python train.py --num_hidden_layers=11 --hidden_size=448 --num_attention_heads=7 --num_key_value_heads=7 --head_dim=64 --intermediate_size=2240 --vocab_size=2797 --hidden_act="tanh_gelu" --norm="layernorm" --norm_place="pre" --norm_eps=1e-05 --positions="rope" --rope_theta=10000.0 --rope_fraction=0.5 --qk_norm=false --attn_scale=0.125 --bias="none" --tie_word_embeddings=false --parallel_block=true --init="trunc" --init_std_qkv=0.0225 --init_std_o=0.0 --init_std_up=0.0225 --init_std_down=0.0 --optimizer="muon_variant" --learning_rate=0.00912 --lr_mult_o=0.757 --lr_mult_up=1.38 --beta1=0.93 --lr_head=0.00705 --max_grad_norm=0.5 --warmup_steps=200 --schedule="wsd" --decay_fraction=0.643 --decay_shape="linear" --final_lr_fraction=0.1 --batch_tokens=65536 --max_seq_len=1024 --doc_mask=true --train_tokens=483600000 --max_steps=7380 --dataset="wikipedia_en"
MLP neurons of a small language model. Each row is named by its layer, matrix (up: input weights; down: output weights) and neuron, and shows model dimensions 32-127. Each number is 500 + 50 x the weight over its row's rms, rounded and kept within 0 to 999. Numbers have three digits each.
A block is one neuron, or neurons of one layer that tend to fire together. After each block is what it responds to, as a language model described it from the Wikipedia text at the highest values.

L3.up1241:536464466615540511399446403553516415562530523510505421511481582586484494525490472555533504460571527522540542556479396488542519473463468513543482640634430518538484546486437426457499570527520526532467483515533531445508493459473540520446466577550486475437530547541502488511562542500432507585
L3.down1241:419498405597505448528574390429478455468552565586515493502551533556478474457461527476552497338510478514505485476430587536617560460449471519537566560432534516453572617493509456514398528494567494509534545531519461496483518607524395583548469579438514455446418482519448468602550552522534615526
Description: Word fragments inside split words. Short, often vowel-initial sub-word pieces at the start or middle of a word broken into several tokens, e.g. es(pecially), en (in URLs), re(in)forced, ne(ed), Acad(é)mie.

L2.up362:407444494551497503509496534516466544519443488489433541527570542528618535603480467504486577468520554447521470463497555531524497563476507481476410509555517547449446432590576491487555464478435505505605485480456475513487402440458460464457525500557458581534440472570462449567403407484455519524
L2.down362:423507541496525489519578537507451583500468532411478479496568547487513521620456412541501552494471523463526445426494730440463529560532531540484421551564512539440397423547496459514578518472457528554578495442484524470497446582366529403488528420558515540538505499570485470567459390482428543559
L2.up486:403482543420507580474526454470525414563549567493565433465440499477518433478462526488491561471496448553490559570482524398500487544492489487524506533573432549540491519498449524572452557541479553583508456587546394513435493481502556580472459394598543522475466431548463499530574521430480557589
L2.down486:529502469455500451521511517459466500540549482535503519454398475515545538488464602462480543444529430506483463574453566467567494542431545492424484340540616526501523605546440504532508552446408517553571579458545566488524438541488524528428522490519572507513506488509462453482518441511463619534
L2.up703:442493636511530502516473436393389496482589510576529529397498445576500424560564541466428566570562506531414496518522543479538585458460563445436513489510540464452510517494494489409528502450509495494479466531516532473513493461491506433463543489598510552515565539556495459474577506534459482491
L2.down703:501422578424489493556504411380487526428484471528505575434449501531513413519508556542492496528537462472452536492495636494529579504530520498479425458481504521489468582489531512509530477439417459529492528463567546522529458504482525460552489460624555559523538510534418439479492433579464541504
L2.up2154:409398481505495545490436431516569533502589464493577566531468433530513489543486510456411438526493528578489485555500542544509474506498444477359463540462561587495542552358635527492464488494536512510519518534491532508452453502557429454499421482470533523490440548550507379497484454461502509436
L2.down2154:477519534523458512495502420502501491493489478556459465497537468490525391485587524495435387483512522460423490546519694520527504504503442508357474524408548592461530430434571524449411498560496466556474457450448498537522440527506473526516435522549565550455458572561449400464490512579499598460
Description: Referring determiners, "such as". Fires on words that point to examples or earlier referents, strongest on "such" before "as", also this, these, both, same, known.

L4.up421:491478548456441494437636472503566561456482360621446543504476522428497562496584528466508577421555487471549464440545505404479470504588494535512525512572435601530478517477538489561543475471494559425498453562527459578535512416536458492577450593527606490458501544418581525470464509420423431536
L4.down421:548496549458444426578463493451521489575582442470488551531461445539457505463523477530475494426564513498611525527504288524585498471534545542514520483513493440490495572533450542451488499422455572484480509547511408488474539539554572530573476555476516524398454587565463521521527562490427404437
L4.up1336:453504454468455571585479505470533545486547403530475594405442489394503462524515552502440514514548511527491474484500597453541568477517517528439530442470446551517510526604526510556512425481403429413504512431568513545419520513413492477532462483500398559586569606476524438514487494610447483594
L4.down1336:437530603527459550551466549512472492466472491485491396520507582530470496502503436524550533543457513422438460547559453414558476501447453455515485530520529483460505524427439447565527467517537579536426505392534505473513534396531475473571499452571562404418455359487505491492555512421571477433
L4.up1821:471437532456492585415491514582524562494455450502553573539495524452468449435557458401465583513584432452485442457512436446533428504525508505548424522576449531513483458500529496524587568476549411557503495499484536564430479454560549494603521527527559510499524558520459505388453490459494374510
L4.down1821:584432599555486508589486528464474602495556487620503511391457510514626525561461526490508424484554442530488483443538310507517562502556521462401466476568531518485524551413474598547517440498371549504576522459557466463522523513511467522536467600514464519515485565475561543549483574613496421491
L4.up1835:435467554528569518394482389401420527498560439426531516414496379509399409569477517540542577524487563533577391423491415549574526488448523534493432414644453471519550470521568517422496529529479552489489511554460549601504458459512502414527444435459420554503517498530555447512478496488497490432
L4.down1835:548487441496535464521588556553515484522456529521556482483541620463550555407521578485433398377442545476491619444413495440513452571525488442531584501453576508518518565468539543472555405505488475539461519528512485506532512465465445491491503490572530467494577524456454528445542563439517527561
Description: First-name endings; "such". Fires on final subword pieces that complete a person's first name (Geor-ges, Pier-re, Wal-ter, G-ary), and on "such" in "such as" or "as such".

L3.up1299:431549549452525495431518503436441438463564449463497517510450495530548414508509544513491499504501484499496429567484513489550412439545517500549503454498437585566492530473620553495489496451534522557437465490469494498590459415511527432516409505505477522445530488531575497438548480447453531548
L3.down1299:422488647587474405475491483354529518493471442512526564514357458532502469430460516521586517538567464486408480556531601499543464502518487304516500498516473517518514532441486509564585497488428450623474484428474474588500430478427537377559475523509526515516481516580540497515539489477482541480
Description: Quantifier determiners. Quantifiers and determiners opening a noun phrase, mostly all, plus of in "one of", most, both, other, different, various, many.

L2.up905:457561583445466486378415558576548498480524484460519502529476508556452516482434428585454522428574503521534401473528569516501449465394520528462531559531417521621510451404542566475576467480471525476513519481512470534455538534488519480496490507461490528515484447555374509521421464375513540425
L2.down905:459583514488550506455508526537522510528524501561595486519443475440437463449487481470482478424473520421528432382514536433491473523554566522456487487500467505475632468544575457439530430482476505487482447541546508532496520620480522510533486595561441461457488490442489506451410535335495531508
L2.up1711:508552443582523476553489421467535470447417518588488450564454540413535493426458420582530459468485444417655480506532426477519413456467550563498430628514452579577539494510532487502486541470547495486519440539462571396489508449479570460436502508554493486513491472512501443623503497454535489479
L2.down1711:527563554517468547499575436487487502515476572600558529540513493493459472400559441506504490471459556589605528501466684509562425482427532490540532629465483481492512550548454469495459548449574527472412489460521512536498577498357519543529435525514650541496488446543424499454430547495482452564
L2.up1901:436401513502454512452465487468519521538522454526536461459496527476487450490475462543520520531595418507540484523446508461425438624505466594442486525544440541494375450392490525555444509482554473470444470423491506502577506559500497509471481476478477524492493422481397489544376510513555497543
L2.down1901:539472464484522529482450466507493456470533479469449429557463498515482422490561504557471603453486546501573473521468566489519521487379482500510464577447554488465524540548547460514555488387460462530536509446459422454477541491504509496473469444523402466481541622564505490480505412370458456593
L2.up2181:492485471522565515458519518438541488448529467490545416554466467566414503489448449535429437429532455548536530477454446549603452544492503575577453572619442487506546570425466485521529532433572596444487308441570463501539465594425550457507497517543530461459496485581526424467480476419434531479
L2.down2181:603438440540531496484525451494463384514639549488486498525456512495510471457554463493556497398421502523460564499546583470481476526537503529460489572588480458462473372563481490503448475445541488435447460605613482467477520426601517541544442590540527498487545498474391548451394544439522486451
Description: Word-initial piece after punctuation. First subword piece of a word placed right after an opening bracket, quote, hyphen or slash, e.g. (al)so, "(ab)out, pop-(ro)ck, https://(en).